{
  "n_head": 6,
  "head_dim": 32,
  "vocab_size": 615,
  "norm": "layernorm",
  "qk_norm": false,
  "init_std_qkv": 0.0264,
  "final_lr_fraction": 0.0,
  "doc_mask": false,
  "train_tokens": 249900000,
  "dataset": "wikipedia_en"
}
MLP neurons of a small language model. Each row is named by its layer, matrix (up: input weights; down: output weights) and neuron, and shows model dimensions 0-191. Each number is 500 + 50 x the weight over its row's rms, rounded and kept within 0 to 999. Numbers have three digits each.
After each neuron's rows, "fires on" lists the tokens most often at its 100 highest values on Wikipedia text that the model never trained on. A number after a token or word is its count.

L5.up24:543423471419611491384521476481551530521484363442517510438568496571515449454472518588555470388435517542516488485535546500469441478500475464494503490478473451573401505457514512441493608533504460491511440497558487530492554574419537536541576481465492466523448443571425532417532444565468435447480421494461470528496461458535582555460627529574528484505469477455588596508452511571527504564489566393508486456438457509558443553593531459481475559499492466565482511462506423541535548413520605516506522418487547561553524562504433533553527454467550416467550538471553471446457491478541528435
L5.down24:496557458408521544534483439506484518520554466545424465543412531432596462530477641432562440568426453544526509590411520483480478555464397449514555485530429505533527438507460463464509521437465516512437493490504535521521599548515536535531427582535558444540649547467471502508506493475506493437448483448552532506531521408428531457529514518593554434478576478577537525520481500481517574504486488527459448480373521527538515507436450449586527498553476421527471574489455525464511445500528499579430477476493473508641516415623450505498513474481573471400476429480493532538605479427496489459
fires on: "ur" 22, "il" 17, "el" 13, "ac" 11, "ent" 9, "if" 8

L5.up87:550485586575485495514502442536457570521562573568614470482540515463485474502387534521538515500474535458505561527503445536364453499550494522449407386467460494512525396474492498505473526435564506499517460506519447528547495554511472488436501557460453479486491455494473442472456376561420571448501414543467574518455549509550453439484486365576488497533438464525536517509571479623543418573445491481500499570461485499526494457518510503507570526468554532523408539634597505501559516487422554507521526495607492479451519466474512465444547602419550428603455491535518553539474458502399512465
L5.down87:536510538387432490444460495409452489595508425571526473525519508465489462499527489479525433503529458519492507424489487469588614529470484530479503557526564436463499514371506583480558475547553545507570567480535480483445508427434448564432422559420572479603498549440435504606628481521450417567458523378495567466499486531512527516594435573485415535539524442558457510526469513468518504520534525624465461501431524459543475479459569552514492502431553395490426468485469481459488557504521472595517529453469589436527498535485476498487512598531514528506491434503447600565440475503492443539
fires on: " H" 32, " M" 24, "'" 11, "ay" 8, "b" 4

L5.up922:529436420593557446450468534432488492536596528505423568568526556518585567607513451459482492497446488558399492429456487531462444436493461602517562457514434473496512531563529540468427434467422496563522525467465618506457441558500483404479502514449491540539473412572626460513496490559388461446558415610547427578483429569480403483501472524492460476551451449533547427473450435472459597568484510467489510493522420521487550474568567557510511546530525507466491522494481503495531437508474459540506526544448545487568514482448465525458437523511527437474563542577462515450548468486544591584
L5.down922:522534594435521567448503445523452499488497455596454524614469548539553455466487504472530474574599566573510486467423430508478454431475481443551537542455471453426533482462573521331560558469467494452429475541530501456471502425428558523496494454486491508527525464555479448438488528500608446513470522500435418596570436460483573510449458521532520505588527528499458573430497490507478529560479570569555600478506575492418494598489450540502455501469527447567426429429540521437526412482589519482457536454554522479457527372536520457551479522473453567465497609520575543559519504502517440500
fires on: "e" 15, " se" 9, " be" 9, "id" 8, "t" 7, " v" 7

L5.up62:484429465509584444462503495477486545438583523519551602588529445448488491431434500515517450555430587509542489489515529481515581470476503602483424493458538509436449540505487442469491516520462434384444544513519517464509563535533589558449516497536457517481494472457505547544512467455522432502527521545501617611623401497470452501444463388537456408462419496520621496496492518474461505521459457540525565578523620518438508480542502509455475454471510468490525537580546535441446510549470460522441619475422412539452510506538487491479477456604484509487451543504562408516474408529623440441
L5.down62:500510513484499442547519469624449476491453448469441445487558506549530466485568463522446479560569492516585432514528484575519522370560530382536493505511558511511508486578466460458449542496577545520494402494515527503495568489504491475449451433529430414517482477532453379455501543468460582430460475464532491534490508409558505545465540503456376567608536534507438515507530465490464401511462492462577437491470497421481473518523505494561477530583448487534445555476583556569447525519500496560494428484603448460584550460440545519553479533495471599489508475482500541601584451434401547645
fires on: "en" 38, "er" 36, "ot" 8, " C" 4

L5.up1022:555445488499476395537572538416486565329523430574597578522515566518566476513520447449524449432558473563495467493439500440429438544526578484529561440544502543536435487471483514492601516570531477521497535521519444513526510536509402556467431450515482519562437553523493433515520624504477479491523455472509474566475462493629448458487468481507469417568449474451589578530493515517521563537530487466469466577519438465436502541497537472553544456569515512514444443433570453341402438515461481542580553567528456550458558524442447433475472471597518493468513515528568447478467536481530492501
L5.down1022:468523507473551399443491564519541540461555482510537503554462483548556553515400530451438462561550551430417537443490451480537411496583472493511620447463464609438496525545523509473473444528482412596528487464502546461401529605520492459514553573392474483533499493449504518450437561538560513450504518501539506508574547463512535533506548462469500494555433511466512512557577480489512508414507508461470512412451546529400440536488556439549465491444412389474523397432548605511468545542505527525528547556459426498536438570598465465465575501590472526528538461413470497593470522488591408500
fires on: " K" 50, "ak" 25, " k" 14, "av" 4

L5.up367:578513375486539513560490495496401488595527512421540451405556548537597559478596498477477503500518522545580505483480545550523507561525556538335530472470558524539509433477451536524478470521522529508523500472521472526502510469447484547544664559392538482527450473461444475581302459471488519535570443483411476527491549449463505450494535503509477553519528564540541441423452508553446520522525458483531470522464498529524537476412526482544551499498528396463487517425502535409422592481456617494507543461514536459442431551442492458489491556547471508553511536471424548411499425511520491508
L5.down367:471548464554466437467482489491568512446451447512468575514503478589436484478487471486493475497553453487484511670495455508464479495480435429631450447515495467501446526530528440559495528416603412497424492457449554550447447514563528526521442533554459530503540492479518523548466460464481478495420534564587491469571441525509385500500529504472549491464422466418544535434553483442495633513443480516489582492514529503487495482690381539492485482458498572577544529489482571481510402404473475550452522465526592444467455537492429573513598543572509524501523576532508464535462452560434516510
fires on: " the" 22, " in" 21, " on" 8, "e" 4, " l" 4

L5.up662:521543510469368544550545459431469572546489495450436510455559446356474465458567551529490528443522446486467547523502525530548513535558554556435617496473467540501547521490517539535479456513544489467452457514456469567500470457522478565507474466500499538518420516476511410500578506580459517524478538481556527577506579558563491445504559531525483419549496499503506497496435443532461540546454458473554459466467544437577368466617421551544560595588403509528494593500457427510493465464547484537505604526343426458480465463570411477432436523445533592487545432479528476557478475532573485477
L5.down662:467509514522548526489524523485526436459498482589489567557518495603483437444444552491474440575466521445555470446487563598537544419465448510438460511536568454516515466481473517437576528527551509425476496513554503500603493499538507470511537534480485498472568535452531573548547507417517507560482553473411492425498480483466545514325438545497482478485540533533487573520510464510499505486644537504523537401615380452533606526425528447502445447386487433538573489447447482325480479438538529520483479540599492586437510567511503487550483470478503505463422483540490432503488504532453564420
fires on: "ed" 15, " to" 10, "." 10, " |\n" 10, "ing" 6, " by" 6

L5.up448:477487494596538417515498670464557520460616526462502558577486482505466501531531554468451529360495498575502521448504511583461488507525452436488436500417514499578592424513437512539582533531533574533437615483528480475445557486506550486483490419478521510563515458444548579473501526468460449553509521466487450594506486579514496500518545521518503522434474526478583587505489516519455580563470468454482490459564451428477556477483588516442387471456447496597458451597532424520507498519553448428412460528428524473435589519538581524510457470421474393492513455416487490503475550474523447447
L5.down448:427544481526483594464401514465520598479468428565475510518552493494558511477475484494552512560490598423535469551574536416474497516397534523466455386451428535536486470543471553503470544495448455465590465528506471331392550573524557397561503473539509567544476509427404546463468508485427522501497411424481500478535527518553519514468450604547515498575532442493453503527501523408564594479486451595457479500651551430505604496438425496434570453483531508508544497457550487493490578554532539550458499543430566496478510498463549481549485535520483478539456515541516455474525451411502519504
fires on: "u" 24, "t" 16, "g" 15, "or" 9, "ut" 5, "th" 4

L5.up1118:501483438550447464407471531434500475606514502536487520468479473467527509461527485439459536429485442407480477472425513556485487435418518511374532517521569562527498496473458500585493462427601508491498451503431586567563467539521541514547477593505558435496471580444471513527480525448486601537444392513480420610495535496517446496518490568483526551505451413545392473541505466576517505433427494521468541531411455541473577434497564555511517528473603485496407494489545403536553507518418451403587603434483454501458572526529539593500470580446419493546515447486536556451474447508527540479
L5.down1118:539516552502444517497528434458551574508550400506526477537513513490522552550488503538613543490536493524431507535522532557462472520441515477530429492558511560478457563457431467521408536511547518525509533463478518575538554424507435628567438502469394481494469547513432469569525552598412466552504504480497565512430509560459566481528475497431436529432457539507496528528516478414479444378445446551480513547522484420444537532477466510522503474509535516515611447452519524516532468512624556490387497623585479428526535495402396478560538482482482527431373578508364492519481511492438496566
fires on: " H" 30, "'" 11, " \"" 10, " th" 9, " ar" 6, " p" 6

L5.up105:443423471492543485428507467479516532490586547492518548520557469513421527487428515607440535359493554525424394467539425528488509548474573418523537528462533482498550466481385442551540527507520457522458524597523425482402507499406514469498420512483578504492558471537454540463532455453518586486505476536480504512488518529429506473469526567466556510517507463604531422479545452395500534534445502563551469453463531571487591593526541502567558548526510599549524477601423467479467455535595515522452564485444442540471500437484490495520559401403601533537524577518519485454430555445499514606
L5.down105:549482521600571466459504606518431371509447482450582602456472575522543535497440500471432476563477481551482522542432559536484400467465445508491523473576400617411417531510401499555516542473514524491545490444511486515553529406488561481554499536522486438493449522522566487485591482487536551478565554490439465565540500556485548517527513500469481604486507468586477492488477434517541458564478432513478482503470466570488533530517511470372516496344489483518518493392501593478412468485514489483523564481492551520541439392530387538486472600536461480426546481501540536489472563530457596478
fires on: " |" 24, "er" 15, "og" 14, "i" 8, "en" 7, "em" 4

L5.up128:508456467463473463500557478467459455496576530595521545511514496466457569583464506493536420503420520553445514454389574552459446471536501586579465484432597524485534519480511574502453595501539567506544497504427543551517526552507553488505504475423447517508542493506486601492492518463481510552522630482440545553511480606508482564522500454537475544575520511419545440414565492521422436486394605436482545430496464520553414521502513496467574535445456517445390551434425558527459476579519464424494512581402546514486401551549514428471437455489481453556571515542505553420417430533462457497
L5.down128:484437438533492375642595442515591409548450423608517438491525562413536430472542439474561562519544497479516498561505513543488521489537540445569551494468490477453492567467451505534564501435549380485488435489602471471531504492450534577511475516485554487477526497474539529559583583473551494471533537461453452503411418450564484424454523575550410445509501532451485445529485487515558497479511450427422604586505522454529508503577430508567488501486460444485445432543523396487490487532636504551425446458530508474556527561493519401569444501507519541554476535475497484481510588491478436504
fires on: "er" 22, "ed" 21, "m" 14, "il" 12, "id" 8

L5.up907:492510594451380500381525545560478437514492500601485495502462496407472395394490527577497551486487542543588557427528549448520588501478516437544501489439436494541530518447586480526489447385483441509472442475521536523513486490544504475435498539505521482577457537509435440512456576527481537552527408508535440543455469519555499485476418506555469480612482490541593506437526518421487517493440483589446531431567516476442465525532472572462555546443399541577522542560475359484572513529462541468460473513461541563477478513412483448457517561533516471570494423487564433542504517625461555551
L5.down907:537446472468598503529593481440545511527500368512466435531495448543418498628514505511509519488515472565567473512581442578510532535529415517395506415551521422524497516534472458505509469508492493454524579567524449502494506493485534505480501556529509544435567459475471491515465374497490485456552540465519568529457491438376548543482497516587555462567436510500442588554466472435532493495503550483475543584524496465520463583467536362518414524515473523503528435488463550405445609477476433442557549494529518470443478518590473549556417363467517595394557461543498508463454498434548550527
fires on: " to" 18, "e" 12, "ed" 8, "ing" 7, "om" 6, " as" 5

L5.up743:475511458437596477516452481548442592442571421495512500430463528454551478497491519580454485536505459407565454533480500509560452523506634530474458456536437430497492579509558487558402393498447542487455428489614507490577494466500552508502477459487382525522519467556553538408593474528535524516590518531506552530465497562528479506425507468522518470567525457554454510570452568610450521426374477539449421429499549468534551402456468472409451487550485463468536450497581463456533510611421457525513547534490539505592543462475442481478479498495457524638487541532519487545449492564524496462
L5.down743:448556557553486500567395538539466609505501501459490512520469467489468568473481605450573509538466457533524478523495450449516570509465504549558535476493505451514403469513526514450529557465539494420468513492548510504393492498516545393469555540442488434439440523523535545468555480460549444494531545469371489490564488482441507542455395475459608560488444449458501488612396407491436489516462480474543396573476539488488476489495522628565491473558551453573444505556465459500495493444586682555479610502526537459525515484553471445494444561456527586504465496573420476491491474519473540571
fires on: "201" 19, "6" 17, "2" 10, "0" 9, "197" 9, "5" 9

L5.up1095:498515469582439465515494460486418481526542480535481509494522450454577582420557502433513531492593443530450494502553640581484515554491474589433460421559423537507443461506553478497527488512444492558501474533475533497564489437519498573470508519571425528539481534468535498441568499496429504453452538408428408466447576510493497478490449486612507513532415560465608527481557515462467440480420604492439483552473437532508495505563455574581553528449604524602491544541542476417510488540465410521572538572464450436492456599519518455552375481475496510610518401434466479488490496459524542488
L5.down1095:514497508450472596486573496404584515483572401539553556411550505462545594462475512520555536517425495521517471398481487516587563512488567543482475449479417497450497419478503568513489503504505557415496495370496461449473473485518464470489435497504503500407447489428525530427551527555550544514510449486452460653491492524558479529543513515415541474438516508509377517417486584596493583506494460507587419494470541534489500637492450471481401526538512418461494485537439459529544571506466452503490446417511504493522558509605508477570633402491505494553508464529537523488591459520495535477
fires on: " re" 46, "\n" 16, "==\n" 14, "on" 7, "\n\n" 5, "m" 4

L5.up683:504518488561476484499439533531443502493425537566514439454469504540427570465529537488522542459392556559481486560567527544556536456482545506484542399479530546519535451503479432484389475450396476472429563505565546559542614474469562475596559481429521418573459491439464446465496448517476508508547421420503434583485576457400512485537495444447619496455474522487579527540494560502546464574537514495568416521470480495425472502359527470421441496529509476480469491465517528522410552504451568491528512413509525502428553513595435434572523562471516455470590590587524493581474542483455528511
L5.down683:490553460424573527496583438537537459463523438549487475542596484546642481483501542532518451544480482456519493422430531466498516476587515480530465554486474437587508556519560450546472516475504468486550510477444503436380465441448414513540450464479406598470437524609497521483516563438498471505517459483533419471508353528517520428542527518489517491499537548571478524453503447418557523581452517418517477539475505464545487581676456543535558466441600538573491537473420411455503525428464482438458538575485461471592510480504565450448480610459511535549511439529471543536471519496566499497
fires on: "p" 20, " in" 14, "ough" 11, "it" 8, " to" 6, "e" 5

L5.up952:541550420475411521478478487483483528586534505417544590470485446531382446424571623369470497509437547519421495440520517454515547532511491537507502395402541430484592429446496536479519546596577462530512441538498470547535420449454568532525502436466534554459548477445471603422507559521529567572510521562531575480529439444454466544524579505482506559539475516601531523512522481472496403465480626466462538538467487450492546495516537481470474483574524412527544424527512511560536516589494532533471506438433442483442546450449451509443592495598497478508533550466571474510421473501545505455
L5.down952:612485526532490422482542551496407385514612581477475455587416528502520430544500577498487466580498516434466461543494542527467491494442478505615585571553449498481460519593443531550456516467487434435423497547556506502501591491556499456526431467584552472545497443517536589477505467501500480502556574467500550457500448417549527538556436615538504515530500485567635533551505511552504415469423521502459497458378507446498500500489450490478442460461502459589484454408556483574390512593545463483479535471491492465541515390457463479472473464507491418454561501421550532526439567473522493480
fires on: "it" 28, "er" 19, "ou" 13, "og" 8, "et" 7

L5.up790:529486478565516456544573578455446500554414478540525546459447486469530480426476526427455435430418502591528586458519612474421513528592555412527433509579494530481570493548521607483566437519462515483457438385427544507555485554537569465405496454463541548505445466461467504499508519412443467535460419506505478516481474604499548506446509513535523479520533530422434473470524384522474588462566463444538452501490489432537518522513522510429523459562383540482528498582504474596519469513616517483558516532599495497472545471542512585511483454482423464552513563557534557498504600476416423469
L5.down790:511462417576435495470469457424483426478523488482538506565501471578421543519454432498551521506499472471531543478488409451546420480488486476505524523529524502572493517481546581433518550561467539464504421493456533377470440535453538463519586533530504504397605440455480517550477480539446558362545461499542510651605482601468497451589417480471422448507435421529494552488533546480439520470548520495414540456525492488475575587468479438528448538534488491449538505518448497507629553459514419455460509391469438565482562505548563518519592493461446545466470515533501537545580481491567579541
fires on: "il" 27, "u" 16, "t" 9, "e" 9, "a" 8, "ng" 6

L5.up725:343436547509477529491604518564465576488532545542507550556511624444545607577445540386574502527465451523501495511489557483533546466477537437476457481598494514442493492638484504468519562510537497572487570491492505530575517483484541485505542450558501441503439603518446470530468519461474528468547493405536462506479458542400468496529452546429484565577467402497467546517507445465357419495501503439482552518523490574525443468493484476473545413543473497475500461475497567470564384533610492496431548526568505463546508412471492550522365524445475429475585492549496545469483495477470526503
L5.down725:578490462476486528576458462500546451494449478458491556445433512581467417515473390450468540455556421511522503489463502559483528503483485517597577419432495484566477546427492528513471588479478552547509442570561529470479498394426548515482451458485561520498530358431443492517581529471523491458473553501553495480518463556514516455528564560471511557496560481478542556520538438500483527532474547462537496457469598512391625509472598487509512376445559533525573476534443491539391519517583478442500471536415496583413432450568587426380478504594484539496432512490491534589480487511541518450
fires on: "ar" 20, "19" 16, "art" 8, "199" 7, "ur" 6, "on" 6

L5.up408:543571493484521547487509453522488429427462584392503445409534470455540545446500403489460498517521558539485528463484525551427561498482484535463514598536512531617525513515446435442468505522503428569556508578540508554542580382483479504626541505510500473515535531466532516514471544442538476459578568443494455503536507456454554466497533466434545524460520595574497548561579455460537433455531576529464550490450450559564551500541509507448536439481521475517496447565445503492536429498366541440567474507602532541466516451545541396475402518394482542580524529521531484484359455441513564591
L5.down408:535557555550493577506554562490536466480487450518464437487558552549498411569590457513513499543484492415431474422417567411521458457574485526535528491519466481464514480498488483520494486460471508433547509449496490418614548501427545468439481571562469451450541530545446503478389530486512471520364431561491559538522514554491466558531511521590573390593451559516371464433529563473514459549482569477567484568616534488549523504525556509477495406441472525462585549527556541487538490440447420505441476553507399489547439504514559505516545489591491376518516493486551510413552434453464537487
fires on: "e" 29, " and" 16, " re" 8, ":" 7, "p" 7, "an" 5

L5.up829:461565522526409498549547568539508470574426490568443455512503586532472520487366506381462470520538463479499551496484545535492443413487501500533476432443442561504356564586520492553548571491455636447460427528459578469531539500531439463438463529385519475528484463510505537425553480537432502603479565525437459452499462523499443550565525422492548439609495493543473510441586507450583550553478573462576447546432580479534503481492532489505504570516486553493512408461440494550521583542471472513436550439579435465475524535525419548541470468488491441493468493525494467440527446414519500568
L5.down829:526440475456583537492556405547475413490500433481504467421536394585470494499587520531495580497473482499519445486515479543519467482505580494496526405504546486562511563450461540557571434464474420501495544542469464526494604471470603500437465558577529515475550539413555409494532545447542568519570414546518520522526493379479441417424439546506585503566454505415452620606448546488521523497476471471445500551564518540442490479470465535462518478449482555488553520496588430370356516520522498455485472477504582454501535508516577495519484587539494474543568425519438548505528544485430524478
fires on: " H" 20, "il" 16, "ens" 7, " W" 6, "id" 4

L5.up715:401544503601536520507516485511498509484456505509499492400468472408423497481445398476497524479571575526575418604575615487529501518516588491577511510441449403447573461484508442473466485459442543478484504453415541525529491504408522529557519512511405552551476507443523545448601519473474572519484484581537381486461494540518462582471474535524445487581452487601517428533460547502469490476451542453476567432454510567441498525521384581532483493443535545519506489510529434543590482534374541547573576461502550509609540526466509526570467422515486507479527502495449449421432486520481554583
L5.down715:488465421519490479463496524607464497471462500501453505466474446445526556511465460581601472562519483459507466462520561435436492549476473545566532408412512441479433494537427534474549482560535425433545448489552580482522509614548452520559507504440529477435538489594559530549354522549478646490572524432513439579504487433467514584535437488488600579560436491522526566555531471531440507413516400481496434516488481497566493562545484502469522460598560485421505409537596520472526469505421497496487491448452589522505485517515426399530479509523530494466513601552411446447511501520451466524
fires on: "1" 18, "5" 13, "200" 11, "0" 10, "6" 8

L5.up90:509549426516474509397570518461449556443415512567463483599595453455480526487415524565499480484467429394539554472452551502591443506511639543594477570504546550473561468552552420477523475521452423525479488546481514519489523591423479506468425509496484541483498589445500529470438495454452456530570456400513576474518498545447494459439478457481434478460497506462566378516495560491527573513512441513517461540555519540531487539502507418434518602533475519388583487503582479447535518461503446500498571568547440574549543565489404569448497498590505450557483540564539478461420483470566433527
L5.down90:565426505416419585521483463538533570513538542412532373507445527578550494446490529504486459584494515528544436430488541448482454509516546445571514531456476467448519457524458495565509519518555433409531515447496538482415525500568569494523501439494485428509578469558505510466510497537538412391467466485421561500433510491518546611436505519470565544565499551537541557428450534494529392513529444496498532564518508413472488462603536371477532491562498570564476560469513480557393617460491505487502470586463558517408490513557497430513515413550458555460473506385474504463580519581472553517
fires on: "er" 30, "a" 27, "y" 6, "en" 6, "ac" 5, "ain" 4

L5.up82:490486497476524465492536538495396493456515516473460520422510488512548499559598535440518409461531510548501544496560539492565488518593512481491467507497574562552487437501499540533425535500570571486563375490517477523582503496625518370470534495549481560506496562493531541480533444475454505481544558516494536452471536467487512313453569430440571542560461551471453388563503629508492426457504509528508335510458448493529511474530605467453461556540465523515468465501531503460460503513501418472432557490506491431504504479550458452509520440433488459481543578587417568422476504452617550478
L5.down82:485429437518502551531529539490492450475467475468535475472520442532494542399478499488513472490499573418523476504486389487484506443480561423523486467376548399527587532634555600504540434522487385527486619523560563496480529516458437547472562460446437446486459516486474557440526560520513375409486371501504487498603481450441476511482450516540494557480503502495492531517503451553519545520511572507421566509500482422444543482490442496535528496574535513502564586414518546466509421519468606627492603532514647489472537504473547550500438554508512533508445492453569466514571478474552528502
fires on: "%" 14, "c" 13, "8" 11, "7" 7, "5" 6, "2" 6

L5.up1018:472533515504428481494546525591524414573472462416452575463397522496586419502492499487493482478502441433458431496527576430629542556524464425520594490497491363416527411501510552467532543581467452471586555540448441514581529486555466496515479416477538555440505563528577507495527522572433487551442484515568491630520539421494499450435453477441518563493484474477460605446563436555504546492550549525436553405454457494513554589535482406577499442556539513504492525576484499538532460514524423453516446449475496487448505518502548481442464564517497566511486542480590446480458437438459508447
L5.down1018:479455525514520505489540478434478499424602611526532529580569519568436520472556579525506537514496522507522579568492485527560496425387498532422467559469498533469553467455525487409539417504530490497459408496477398528562465525550620505447527468565588424593449464401530453481478457512549452434632583532476560424581475508525487516429495540580480441519518481530526440456502486550552498529427508515441493510560515541458532474548589528545477532449447507524432427470480494469510529530461461498466482542488489582458499486470353505478479435534470462500634507548362443517540508562470453537
fires on: "w" 31, "e" 10, ":" 7, "ew" 6, "pp" 6, "es" 4

L5.up206:476497479512518467493509508475487569472465476482437507434536445533464561524518494546546480571509553562424519426532597456385482495479483548447415505452461490565493458511550583415537462450568487580487519404504524533500448424561443507515547482573469464509490564479531424591476492604508487576427477399499525513502613579457550488484585542569501505441503476497502425482492432437573566438411506510534453563476571490444550536501437545528555543400608471612485481379384642473494481442463528535465498509459523460498508475487514552474421458514474434553486508472492477510624515460537521501
L5.down206:562448513558362621500567451564455594419606512561456442397553549602479514469542538480465481532488562483536527443445513485508512535476442530467470451463452529510501523508473468439374543432552568554537513521520523448495448434555545473424521496432512504582584505600508486510517547495489481528520416450520420542489522547544573601610456556506511489518471574524490542394514485532444420429459475454511522479471520459449506532532510489473469460475590502543538517548482424363516444462483482513524499513531539528547463585466591546531530405460465418528430479435551483451562470439438526493
fires on: " on" 35, "ver" 30, " re" 27, "==\n" 5

L5.up208:537550500493562590476464479469472511549564509586452493463539449474478541471430420438512515518461491414497509501439480454571465573520554534516473406487552511567458542469506516471471452516524466483534480498470420519551504497513456435493497468499522420516442600527559573490561416447469489441592541497492478602404620565541389574442425544462473449585444569462500426440546473572520493568537554432373551519497558416515581509481500619475487556517464499574541584512601534531517472584461460539493436502598529398539476418455489499490468505505412441550541497464531511528514485477476509422
L5.down208:571445458479526439556516479543470551664556535427547492425522501501566560488528479568522475466430429540525573594490546423543523444420594548568479474367529571476482511512424554487586495419466548539578545555449431424453503420483474419501413518516487541541489497493527508503468468508565520460542504508489496386439480461535552471493578558498428543579502495501471522400483426512557549481437525430357461530583472450530522499506439510464450523506479569531474473528535495533445516466439479472439522626544541543553521526493426472509481463572385434559492496508488534490528541547447508534
fires on: "o" 56, "a" 22, "ri" 7, "ue" 5

L5.up1002:525476503514517424471463537555482578446538531525571542476551473524557517433437520509440510481503507479452423493362499504553550454523488408530408323513524506521416643445556579518450543524583522541517555576541475469536427487534557512516507473501520492577491473581538489507537542496466514363445587546536472539486454519513413565481551478587413417531458465483546516507502541520540440583481500528511480463455490545408464503508488550507437530536522526448509465486594459564564442483527512508427500521547464475464447375465581399504482479553502557444563525455432457497508589579491453544
L5.down1002:487538506456524451543448530504429518487445435464596496511536552509502507451520502544490504446538621445529507491479491440495490510496535486478463488493565522511577544415524468451499387501510481525480511534522410403471482500413463595546462553511508464503507502539438447460407467591486406444560486532505548498427580608534498487488588425487377492544436417499404513468564609467512588525536419562517544580535526550477479592360437516530493474471517473540549508553601536467471599466466481530544473463564433574489491601451444462445506445461433598556555468511528528449517528469529558521
fires on: " K" 70, "b" 9, "ag" 7, " k" 6

L5.up474:520484492502435525437527474512416453554464516497526474488499460458538432540479481482544464494429494414548458523548554547472477427484504490489504487589578562554495540440439547563478433520474492495540623507569420446507505508557507464468533569606418511481526462592486539435400489568429618473491455389519381583596472406463461465512487483482480552499510535502505511547592430520541527510601513535563520560474395469445491521501479421618528538542414448558542342542574520542507526525507547539485522426551498443488481434553471438483470519479489477508510555561537415411455490465495489528
L5.down474:514457518479513513511414481545466588467561551493512507436577549511504513561520517517568431439504501518554483501529431542482591510556528531546500558416486516497445408466573567380504538552591520509505553553488463558547436440505431616389562544462493543518446506456397420422431407526556421579423535568442529477560539524542454495522439470457515457484460485516456454436522420430614483509436434541550510466605529536498512613516543497489554529453453434541534635470432458500470483522495407530478527465492533470440498544466454510459497540457554525422513530489515500539504497582410551472
fires on: ":" 20, "==" 20, "y" 12, "u" 7, " a" 6, "e" 6

L5.up195:563461569478403471495499555487591490614466501583514475467485562512484497507554383538421557484510435557524504482441510417555445435572426519559528514470429528513519488517575472523519553597547486434556468517429525478493586515486499489424458515477519588494492519567510485537499477564400441543507513488586537555487488464506448467523500569519474433527432545492613419513524464510511469588487634511416467486459545480528453483523428492574555375463516450516518434534600438536469486488504503415465484497475506487453508381495458450458552563440470457458477542593504575533452423462644507500
L5.down195:430402468531556497525604549577525490441565535560502505436509542456439481553446512415518407451492523626437527502523561542467513537467545443382473482582521503421589545466470565451520384479523508487516542531611543532467479454495521462481519499497525461491465496488486454400614539524465462495476519419444473489543490520432483530439527398501480502563536534477454497494485504478419525367457452443490518573515422471431518545509568529533465552506541570462502538479458556455506531506472492505592482564543395501466540551423416570651432508566478468534518567492551523510568576548444496528
fires on: "w" 49, "ount" 7, "ast" 4, "op" 4

L5.up817:605552526548463470481499533471523462500462471510557542449488513536439499579586514479460487460505566415506559471505573549463446519597469609427404502554511524469567417531467527492439505487500403439496541465507493461499594584509494438505494459516445455528598506470522523502537507453485392478503426479516486599489516477573484493489509516503401518493443585446472528487458475449537557549417463394436566508569457466475580385556441488478499502611571567455544502548499462515501406553486488507505558551453465409571431496537445499511426577552446547559582447447549390565507560437509434491
L5.down817:515544519398520474510500444492482589498442538425427509459618415438590531420461525423513536487508424474505473494516422439522466507508528497564493445477446525507508556480414583484487478558425491513435549439437528436523550590481480507513451557520600518515441512479579504513504525516561484500513514529543527587469561560440497526491587541559576596497507496366449452447502457542476587532529482586469441541561513519581471474413501443529513523404555493466526457470441546519409554463538506490485468538566429588406458511518464487561574411447469578551519560493453427436509503417454541597
fires on: "a" 27, "o" 17, "ess" 11, "at" 10, "av" 9, " th" 9

L5.up432:453560507558445494551374476459504479491443568448514607548440478556478484494627584512498440407467423491551425429464525508435504552588492505441490551440466521467441611504526473473538492459542568486533483492456517530478491414444479431429533496444530491504505510524443546375523540470481497563458493514511504601440586497520466453558568489525432499531523485443487554576485478489431547553561438606550587455493504575427520425505534551549550526528544497558483424547589457552534453461523432493595442564511453445514544488521543364436440481547508598511470516523443455504538529516540542443
L5.down432:486487442500493450447587494504489570560483567441483502406551500505497476489436546453449545496472475482388464519562579445486637455534519516532509486450579485495593492490448523569505448470493587472539576537561518482498539581443467567528530562586425414404469457554537496511431468454556428470489569603598506512554437524486532517507455502522445447499488431454468444440582489575611482441361467451511539469517448485530454542497493520549484479425535426559511539458580569548487477490441473512487523462547475541536552507532449591445462440447546513449523519503479437574434550403602476556
fires on: " k" 23, " S" 20, " K" 14, "k" 11, "z" 10, " s" 8

L5.up129:540500549592575497536535515423447507487445573551439520501489508604534536427433511492600517567453474535532546498439461505483449444436427565570557483454445497426491536483531507471454464526442432419462560548498448447479571622495504501483564529486471525569610373503472482438464502463538508547585527495552460577561514551452416500517470498489505554435437477512544586475531451483527509484563523367360448470459448499554562644522550500473472443575435438545530436489446505428489567438511535499477493497437534487523472467469460546434555502550557446522469520544479516567455483503575581469
L5.down129:516456490480468393496561460440480475481512501527554506555512482444484521599418538520537559542639587551511513496503518522489513543518457503454482569446533467571518476482534491566482562520533559560539425587554539538536575450535493483484503459558420559493476536482548432464569455482631545483496431411484404511496415488433542471415527421482527507559525482548475450460538467513402539443461521578528574458408458497580454410426591549538385521614507427417520480462411492479525504529516470514555524493522462558490417480518427538521491400495547461551513496536498485556582461378511490505
fires on: "n" 10, " be" 9, "ot" 9, "." 8, "se" 7, " se" 7